Weights of a small GPT-style language model, trained from scratch on English Wikipedia.
Architecture: learned positions, biases, normalized queries and keys.
Training: 925M tokens, 7055 steps.
MLP neurons of a small language model. Each row is named by its layer, matrix (up: input weights) and neuron, and shows model dimensions 373-500. Each number is 500 + 40 x the weight over its row's rms, rounded and kept within 0 to 999. Numbers have three digits each.
A block is one neuron, or neurons of one layer that tend to fire together. After each block is what it responds to, as a language model described it from the Wikipedia text at the highest values.

L8.up621:475443494471520500449487468509442534440539451452486490503524538471513508425416405516540422479458611515538477525520514477473498471528612568507485465453535490554531484533489526519504560461502487497453493492508476516537479532557546456498516565413515471479487492522553471557469505518532515462505495502518472477449563692466550447528533474453498531505474546532433489473553548543464420548478
L8.up726:468454515553506507483486504474427510497500490554509518489484497486545495454436499478497405495409504494491571561516493467547528495448531526501414490538473443533580490534424439501518536482553487480493504554516415441530458540538517476525487525423525479455490513524537572479468495501500539538516591476540460472581503482478475434522491462477530554516469486515517446482522509508566452568488
L8.up807:534490506479521501441618508524485485485502474532499495552502534354483511420513439425522496552456475546492516534543566477487490495409517508562383529499486470527447540554522466527483483537464500438444450534520482538558440511561456495474511586506543482448516461537407546489472528522507503471422559483503577488490551513492493478545526485533465474489448533541513494463491532485412555469518
L8.up1550:464490470457501484490518521543483602507487434478470579543454513467492480437479446541488516495463453460506537506561556425490556501527482507482590522536473496456563551561461401570540466573542445455504490462468529529580538451515429517532502549457512477463556470458483515514555459466440489442445485463458518452532456517503482461459450500497465433482516509557463528489470511459577535508484
L8.up1609:490517507537504449490546490565506503506527536389519442473486531481475479505492588524501491467432540502553481532508430484458429547465540494470490517523496530425547499564467503490580530555541542547503556593482535487489519499471464503462500478485511466463530458571464586557527489417514519462487556484497432497481530487483513471560519509481508480458443554486449510522503496486477478413499
L8.up1708:453499471548473468461443508480371489461479517488464498455505483422525514489402463497522377448441541536513524577505543428474493502507588528485460538390532411485542488485449467527538495457523501529518517495520410431538445526513528515521521542487513550508477506533552510541456559481461466455492498526472491555493569525441521490529558494533561554557468580567504462499536566481512431460496
L8.up1815:547530486519530552437532478444445479498541551496509531496561520501491464521537496538469508435461431499557539468472484499450550531431521528461520541573468435486510496529434592420476525468455486460557479444460538473534460518425512499489498506476515503475480460501473512466604518549484527503504569446505480480504444464469512495522443553556412502483509511484465477553461467400502514481538
L8.up1890:545457548581486558499519484479522550511472479504445445491574544456500494498445438434488505532509503595464512463495457529480488454427433500506563567471489507486556480487501481387561468502484549491560455567572437512483550497542502521480484513483511497541460510457510524540551458518542496494554501527543512488438527460522431502536529526547496478399474463542411513498512461509460542542454
Responds to: Activity and relation verbs. Intransitive verbs of activity, residence or relationship right after a subject or "to", mostly in biographies and plot summaries, e.g. worked, lived, bond, relationship.

L8.up160:497500555497540500501508544493452546453491501436542494377590461484519512493536494467538500634468495417502487494464496534510491518504515526480462423449529515561478444556555485527467494517555464538576479560474469500500495495553559495441533495586517576488492502574528479505462493559478553506517516516484452496487482531523530508516493493500571489520520500499497499462506544503578548498570
L8.up615:491466482507500611448492426515497459475520479437491520547491539432545578472469523488454495520496568496489469471444510470521493588414427486510445436458465478578500569519482536552431506471506490510569488516540517496580489496493459397493501530442585536518439524485508543441512531523525458495499501510497470477494451493519566445559521553496552541534482512510516435494565413513501514509444
L8.up806:444503450502522540501470434505513517522463458515520529484461537476543540495502544461455513509503588465538553506449573529514508485483525492558505520451557485542486430536470509524422500535501454512497470529634524493559510477521484455432501506505505483493510605490537532469531511535545488525459474531502480568413504504533549554495444508536518530510477398501559495460461497465551555431503
L8.up1520:513531476435545563424496552502460505558528479472521501449519460536573516511458575478529516420469467502480566550511539515487527507470501477518488458453501467569486492492542531507565559499517524624516494524543576523457487469552526490493528473455510461497471503500465530508516486522498516551514530589470465475449539522519517516502509489520532561460466466469555550529518572507497531499542
L8.up1586:473483524468503523436524459468494529535510479490517448444558552412502500444450542533458453521480542442495531542426534575514470526529469513504495506489535443586535480547446520575522451491495475529521481494515474503552463488567525461491475515483539525510452512471477567527518535493485503510540504492464560521468474466542497464618547552460520600506492501561533485473526474505538553505473
L8.up1596:523475510547531441524490512488401481524548528445555538519451505460502521533512488539484473421461530569495491490511487497518441454546495484453507527514470585509515571567531512561486522566490537495510476502538508466527496493485530492426422541514530531564449449506507537471463566515519489539514549486507547416517503507447518420546549458489500551472504549499442515556369467524597472486549
L8.up1741:519490520456512600453461484470428541473515556476533488500495488439492502518499516503586480489441527517522507483431467516518530428537468467532448461511483475521471459522532517540514473522464504499470499495557469497500520490493498423403465552464568513453464483453493509509579511452504550473479522524527515585485501438512449523629478512530551515503497564492386487507543512544586446471483
L8.up1771:505506509436508497489546529467436544488516451502560471474442502521463528477466574457518484482469576504538484504433478542533476527538466542501516476461540486554524444497543521572517583573502545590498518476513569490432503533600476486426538522439492501513431514513517510560507506518466544554558503531517529484456484489473584567489528523432517517559467507496490504395520484526486526527488
Responds to: Predicate after copula. Adjectives, past participles or "the" forming the predicate right after is/was/were/be, often word-final pieces: traumatic, scarce, unpopular, injured, made.

L3.up50:428559579491495510452580478497454443528576440447511512523498523591507500563465493506560452416443472496495457485483447458487424571521558536410560490535452544450453506475464528484505464472535467509553418544515461454497462478501538459436503541516480505495514466522510457552434495462488540541443496471457565443442488474523489464449509483532487519464459506524382506453531450436489480493541
L3.up93:493549491556590536510533544486523513474493500439534496469530526522490419548494532559460489465434500553539488596489403501545562496619526466505474446521499485487503473473498557507491476498415477528461579492489556525505469553534521550508536495584553424548463489546553476574517509548438458530517498512510434540436528509444479541474466549534453542493402507505489587453405548486527525465563
L3.up794:475484508479546449475514505482490526542512533455564507527438412572507446502504561456467441442474444508436482507546481437535520474461467537436498502559510543516432472514540471508527533500519477491457530473465568525589555504523490494437447505488484521415500565516534445542450473541411433492561519445591523539529488548498439542474531542443466532547472460535516569574519431452518494562492
L3.up1149:459498452464500504485565473533459423429585468502516488567505532518443460476476509536554493518461514513562434494510449467424483534555495489520462467580496505522476463533477485512535482499512424531434538499499511528476478498570484504514543503444448433482485562479546513585508526539467463517546478484453524512528487481446518525440498515460475531497449550470455565488526525443466498549589
L3.up1294:507503461460474549530602475558567515606501514571493514596488441514522422459508522510504525486446490493497517478495439518473527562466485504478517485436502562525468514413482390477528546432531523512515469450526434486459447523498529537492477534526535499555567518456530460551479521517495520578467518523500534454470473583440512479512518503512561495484502523614490503494495490576529479500520
L3.up1328:528546543467534460527492523502489542488548429453524559533465542586451464439564562408481516541417441533426468569434408520407437525494533504525494519527476478486352488466486497497568541494506528536561525459434494544461488440533448503417509466499531483502480548492534544565490492502471523505485514541505549430499536495507553497407522506458472596505504482527482515529465471461468478472506
L3.up1646:530482441491512439567515475466465560494574514462528508492514524555477501526527501461456435424493537520477501539442521479426479502502446465492518514476476510463487533470475498502536517478468484471479477470572434548523486584535545495546566464500505540485496505515508475537511542427522507448518449463514517484468483417476478542477518438476428487427455584502451513438543528527503508531510
L3.up1717:476468453476534556509506504515502569504530436536509550455507437515525505462497514538569521490484498533540500494479467525554393520516494503459419456549475505468523456527410481511524520462467536504424480502509476475538461571502551439495514530522584449506398580438517509526401488508526457550473539460528526595498445454454486525493488568442565539466479497548525540458479470519509483454508
Responds to: Adjective completion tokens. Fires on the token that completes an adjective, often a suffix piece or an attributive adjective before a noun, e.g. chaotic, -shaped, irreducible, red, aggressive.

L7.up1540:517501482465526498459480476444441482462546439515492485474513501426532480413473528508479457547492514434475448512443469556515485489595522516554489478461589470620516492559485524500482463549466570493516518479525506505474541521564529463437536550461593507490444488551532521495524526524466498528492491462471536459425471564502506519498545495462487496494515461504448500497551457534544488543452
Responds to: Predicate completions after was. Final token of a predicate after was/is/too/been (participles, adjectives, particles, or and in paired verbs), e.g. abducted, long, back, developed and.

L7.up247:473470455472521547540508558463496473498547535520464527541456516550473528452494484579495564492422473545459478490533507560448510465524536572546501457464414501557548510428549464458520541509461466527498478510436529532485503511522518467570509525540543561590487437512489545486538510540480514433470492508486520473473521481462528490452518549531556502559471488528519464551501516560542524499560
Responds to: Before a number. Spaces, opening parentheses, currency signs and similar tokens just before a number in tables, stat lists and unit conversions, such as "| 153 |", "310 km (190 mi)", "for €550 million".

L8.up70:507512493611467543487464425563500605517508503465447477529467500524436499551465506484426511507471568526575475515471506480535474482476525460431547490492585534572534485572501524508416551517521501467540510550467441550411477547498492564496492505590439522486505545473539592504508457500466487538551580508513500482485433549519487509470528498593449518545417441477368507505544480499530436517492
L8.up311:475494520510430505519488509566493486549540460446490463447519567513511505484432539489438478508513538482511502490475527432501463499493498468503444536521568527535505450450490549491533496514529455482481504497537400526442584518525518491507507506491501459508495573456457531450488434507606541449482515457457515458499498498562485464421512475463521492493445494562454496552517534490558475471474
L8.up516:529466489515526552565422582519538485552471470483474471554525520549570468576502469554497567510536511453415466486490433510513520497473487487530554485548506487531495470537534563509530503485477487498550516579517497524521465486518452524476547519519506490591495542499424542513481520490459528545500462404471508538513471565472523423506562452568574455493489427532468454513452432566510511500510
L8.up1155:486507475551520486455422535494464471432564475490446464474470510451550462492502456444542454467459466456492480628478436495479433517522468551477502447490537492484512499492449441548505428507483504528498496550401450461552450507495544578489466539428482418457507495441472518470473508508492502483509474511508525494512571541527478422521546473434536568554479488602504473438535529541560491481459
L8.up1517:523561511513509524458560522467470428498526510482516500534548523549443478478484528487509494436527491514466554491479525474489528522445448511496534480515546546564478514427512529476507491499470542452509501528419418546473492450493508500467553497519500490528489473491535511459449464509516508458465479507433481473475509541503480498519539460519517437547451503481512489479490497465560508464505
L8.up1701:463467531544494562561454492470504482441503448527485520510544555502446470463482535476520511521480489524501486543473523521463475465532525469566522545483529532578441531430461542495517563515555465464527507588474472568462579478533514567495522537529424448572411595494466466590488472500528499472521463449415574603475515511619495459453518471453510583520515487531520453518440446484507504406473
L8.up1709:456542446518492584468446523518466496463565552424433535518552545445466509522489509494477462492408491520516457529509530491513460481522469501488476541462519513550469437523486438504534540544525429423449459543474467461486486479525463619536491509499476409473469538509499492515459465487517522527504493528409503533437521455526465403481534505483517485504478467511426466478512451515532492528494
L8.up1790:524528478496528538453498522491514477562464532461484442495524538596529500522445479530453469448427536500461448528455460541470519505485457472541427526420460480561491589460440498565534494556479510504510498528448452505398426504535463552447474489483506477516448581527544493443484524491480544528463493460531458513462511418532429491472560523482531509534434484515480490587495458502541489467425
Responds to: Pre-verb subject slot. Token right after a clause's subject, just before its main verb, such as who, that, also, still, later, or the subject itself (it, company).

L3.up471:458532413525505497478497515529540490541471544483474517503538518511513537451520473536445465468531461502511467496487478525506418462446510538506475515519548514477428447507481434454541518516492461516497513538553574456476509444581450500545543482481570506494481474555545606482399436589526416509483498502481558400519485510489546543535499529466516487505537483561489511460449526438515532443505
L3.up785:493470501528470540607534509448476465454474521514459503455531522522466555541501595453486451555532558521528569488483471451469533427517443534488475489484513480543465462473543487414463467493484433444562478447504484521508462504514457482468497477522556532470515456482465523497451509507496484509533539508495490469535525451422562459517553568475545478515464534513481506467476511596540453612541
L3.up866:477470466470485528514505519495482541487472449530478569502463493404517479534500486583468375486482523472510496493542474481462454492548560509475508437545558502489472446498537501504511510537495522445446563489514454521521559519548528482508537516539443514507474531382480500530490478581524479438511516423571501557540524508499562542555507515481497470493476513495421475503497524453509453507536
L3.up1123:491538437546484489457522453512501469456515486446533475464457531537478486549450497499503394529506454617550486463506469560539513525485468439460468499494469450479432494499502492499493503425542431508475487560485598492542523494543457524471558480532483487518549532550563506457391506489542546468501536473447421464539393528469439461482412431563449515459548522481531449430436512483418510518497
L3.up1143:482431504467548519502507492561474508527566482457545447488440448447493531521501504460453447585572446524510510466543386559467490543544554480482493479492535491497484571527565476492430574506539517454514456470516513465484484426506507523523444407534477527473512513497549570481531483535523521497564510527491495450374489455531535478448520474439517511540525486465509494486601469496496450438493
L3.up1197:527477524466477491411425522550555507473496565458482562543533490493536498523502439518467498528499562441480455492506531497447515543522568485456478461514506537521517511520521447468523477477568504475494469492504587502456491500513505498437544448512521555549510475513485463498473529483579507464460536474553499508575377550420476501568525550502553502492485546480554498438497438501441462518514
L3.up1655:471490502611485505479454479536489431502544480448491479497485519518520447463450483466459438502537465483555478466471539512456454535515486414489457511484448570442513528524503489515477545540517483493488506492559534534493568556554483445573468527451446436525514477535528508528501567483539521475470506483500453513445455542423470455512556469444442494472548504532482440479493510480449473525479
L3.up1878:509545526494502493473509465530519505555544517453448463500510502510523532517533522466524474506493414492548409470480499536455516520441510422523469524531451436415447528443553464461530546487484473482450458498496483439558512460545463541496537465465536470529547460531527440518458494533574453456494520483461539437476444477432558499595475495517488548486532542497502542451421532500503567411418
Responds to: Clause-subject pronouns. Subject pronouns and relative pronouns (he, she, it, which, who, that) starting a clause in encyclopedic prose, usually after a comma or period, e.g. "In 1939, she served", ", which is".

L3.up199:461458447510511521478522494584422471508515487480502501507466585471492483473433462476489469504493507534572564476510575475475492534449556499454479511454513487510428523456515398498489552561487510541505496479478399458510469439582476481476506560573550434488491533421497492581432558558512523547487534474455583478471543480514579473429582498504504508515482533535428573487538497460547482522575
L3.up455:472486504509480482496509503452453490535505423495476382508469510414539523518428520491559526495460595499493521566560536431470499561489471491488439544514556536528502461523521507539556500517463448502459548457465510458512491535484489505501498510522485505494426480500536462458448471502442531531452525536513491472531539504542513518559513445491491569454496473560419566449536512515490494479536
L3.up942:453476497510518527483455521519457454515498557471448492511448532433517491496439462469514517476544505557540515553442497440473523529486510459491503491484537471483468485490467421524499536509499406493468504439457416464465509529572505519519460583586479436478486510464446490534442552479462525448567487481521584466549568506509529498444485490524458513585503530504423575479539527506515472533520
L3.up1078:536480414520547530462452546504427507500491485503515505474538515500525510510475466388427518518473497551485507491530439549471517496366567492475495551411480489529438452527461490415515472518462466528533537547509420536553505539500517514472435531486432496479494473497573473530538524513489528487501591445499501451466499555545443517542551556461504560519455504480485518438508431474484465461474
L3.up1114:493484516437516466457445523493476459503458448467525489412446464521528581503463476481480527468427574455458499497542530441536488465446526504424468526450544507497580562423499537536486533534467484536512510550515527506500466501512515470479576476569533529590473491514502387480506498459459506456522561452419504499535609521558522494560464483512516484566533478490540496511589566557462535449481
L3.up1144:530589549524510460486493540473453443502514591434510560518402484488466536545418482501533487504536538472522564549540495472546456496495581522514522507464542456440533473476520414460532434528556499515552475517473543459551540506563501515500523495540477467489521480493500481518437467498489543462521538515427489476499572556469485422475516552568463528492429515489530544468483499474525429510500
L3.up1507:564542499490519497555452493522473506452583446507418504448473507515464471527462525512474498487505513511536452582571439455496507541466493560473495466563573479537514485525531474432542596485509561554477573499463416535457502536509524509534445506575477575485528484518457460447450563465464506502502454541460497450482547536504534445430534514512519449453591538521431498531552506523525464492536
L3.up1768:505505477519445541489496495485515527501444522501509527488496524427544483442486535490549510542514534517486504491510508472527517487472459528539477586474475472520474484478460473520509566477421499514475474466506445494510471461504465466506506474460495611465496514487516522561415605548480432476500460494518427495471499475509397447522514496504431497429458508444540509493519479516500577415427
Responds to: Main-clause past-tense verbs. Main verb right after a sentence's subject (name, pronoun, organization) in narrative history or biography, such as signed, acquired, recorded, studied.

L7.up652:449549496507521472474471474529460516517481494449416467540482500453491458477429466506539466473470542511543509550513538427532502511425540560534540559408521518462516474448523470534546527490478500495449466520509431428524509523488497479523464580514532465429484539571542525546485553492477532494453477434518443485493533580540503477550524450520510519473471648519503478481549568503537472544588
Responds to: Main verbs after subjects. Main verbs (or their final word pieces) right after a subject or "to" in narrative and biographical text, such as said, went, turned, remarked, roamed.

L7.up356:496417549534502540566470492540484464504543516551446452479569528478411448535471494533524487478504484531540436478429502489514532512561546491508454592476472492502548513460500513464563504543504453494502502562460460506561469493504451468541417459492475502512522514500511452468479500474536530481538512493432519508437498475493558499506531514439482443570437479578460521504535454499556382491420
Responds to: Subject end before verb. The last token of a clause's subject, or an adverb or modal right before the verb, e.g. "she" in "she was", "also" in "also performs", "should" in "should not be".

L8.up719:552463474529455495472527463516512439439496514519564470454485543506514479524496495521554544543472473433406556479487487484481525525524403548490366516544461509515495496533489508482477492514465523474484520471481500514471505484534394531514557526553540505542443447512493412475547506465512516494501560614517544571519493478512419518483487533458504515474476511489504468449485512522507460535474
L8.up864:510482518470468523418458470480455441476474478484510539378465583502464514459537484517458522553515478487456527562476442528479563470475489521521492541511553460468507473532527491472451455459478531519521538589510583473527403504526511528473537432518502459490530441534572458447495529434511506497506519483506546559526422497461448633529513477521513500465429496449446441504449500466516516527532
L8.up937:466374532487579552538396533499475502469531445501573481514551554499467446456479510562482534587501441562500498528556448513462503509501471596509467569509535529541480506468522511452508494527522504531474489500576477439588496507531467546555554480502454433467498430461502462557491525528510560460504526534542546516445469545539499510532449531565517533496544528487426464485455488580468497454428
L8.up1027:513483389484502477549537541459510533469497502499570551486494537473525524465506536510547516507497491573446566545508506514495517535496530510517488490500475493610484406429445478508491580521555516452542483547512494485509522502552378554485534439509505423563408490482539466542452477487508533536502513522504513518515451522515558541503558476462483462542487518506495534510497512541616533463512
L8.up1074:551485527500587514483438523458417413557554466476498478563560545552514519472500558526469549530521455458534474527495447468539510541486444489511469478427496455551517531499502509550472489577483591484548505486493452471501557540462456497515498520496572474492518533547510491493567495511446473513433564440512524436501482428484530491479479425524548573447429501568445466534487489556507476463499
L8.up1345:465559424430500506551463488549531524483459484540536528460537579468458470453451577450519485518469490522529502516482455439418485515450515466520524493532460504519493474450473504519510447453414415465445499513518472460595524468487561518537510549496559463488525417497547507475495468513521545524554450467581522519532475528502490433531552464518473562523451479427448484489514432511537491511433
L8.up1403:508529457494476596504489463458481457443525414407475540554445537504500458547476506616562538553493481508479446513470559432470422558436538544464524587547474413541511510451454550521517472499487520474523447485467480480604486526464462526531460426519464436579557480570543478455483498523569457499504465534534485517464460478517505474471476509528539508440491481495494470588559440532553485375475
L8.up1853:465419430597487543485485553478513512472554393492507435545503510486598540465568491460507624464511538494437484480525532582507501513430511488522448471478434548469564545469494522531529486609495455451514583499507436445526509530519487518602515493512498508558470441511495458553490574525489560474487552502499507462522495438514455474471465510554504470461433505517475475534539535461498430501476
Responds to: Space before a number. The space token just before a numeral, mostly after quantity phrases (more than, over, about, only) or table pipes, e.g. "more than 400", "| 84 |".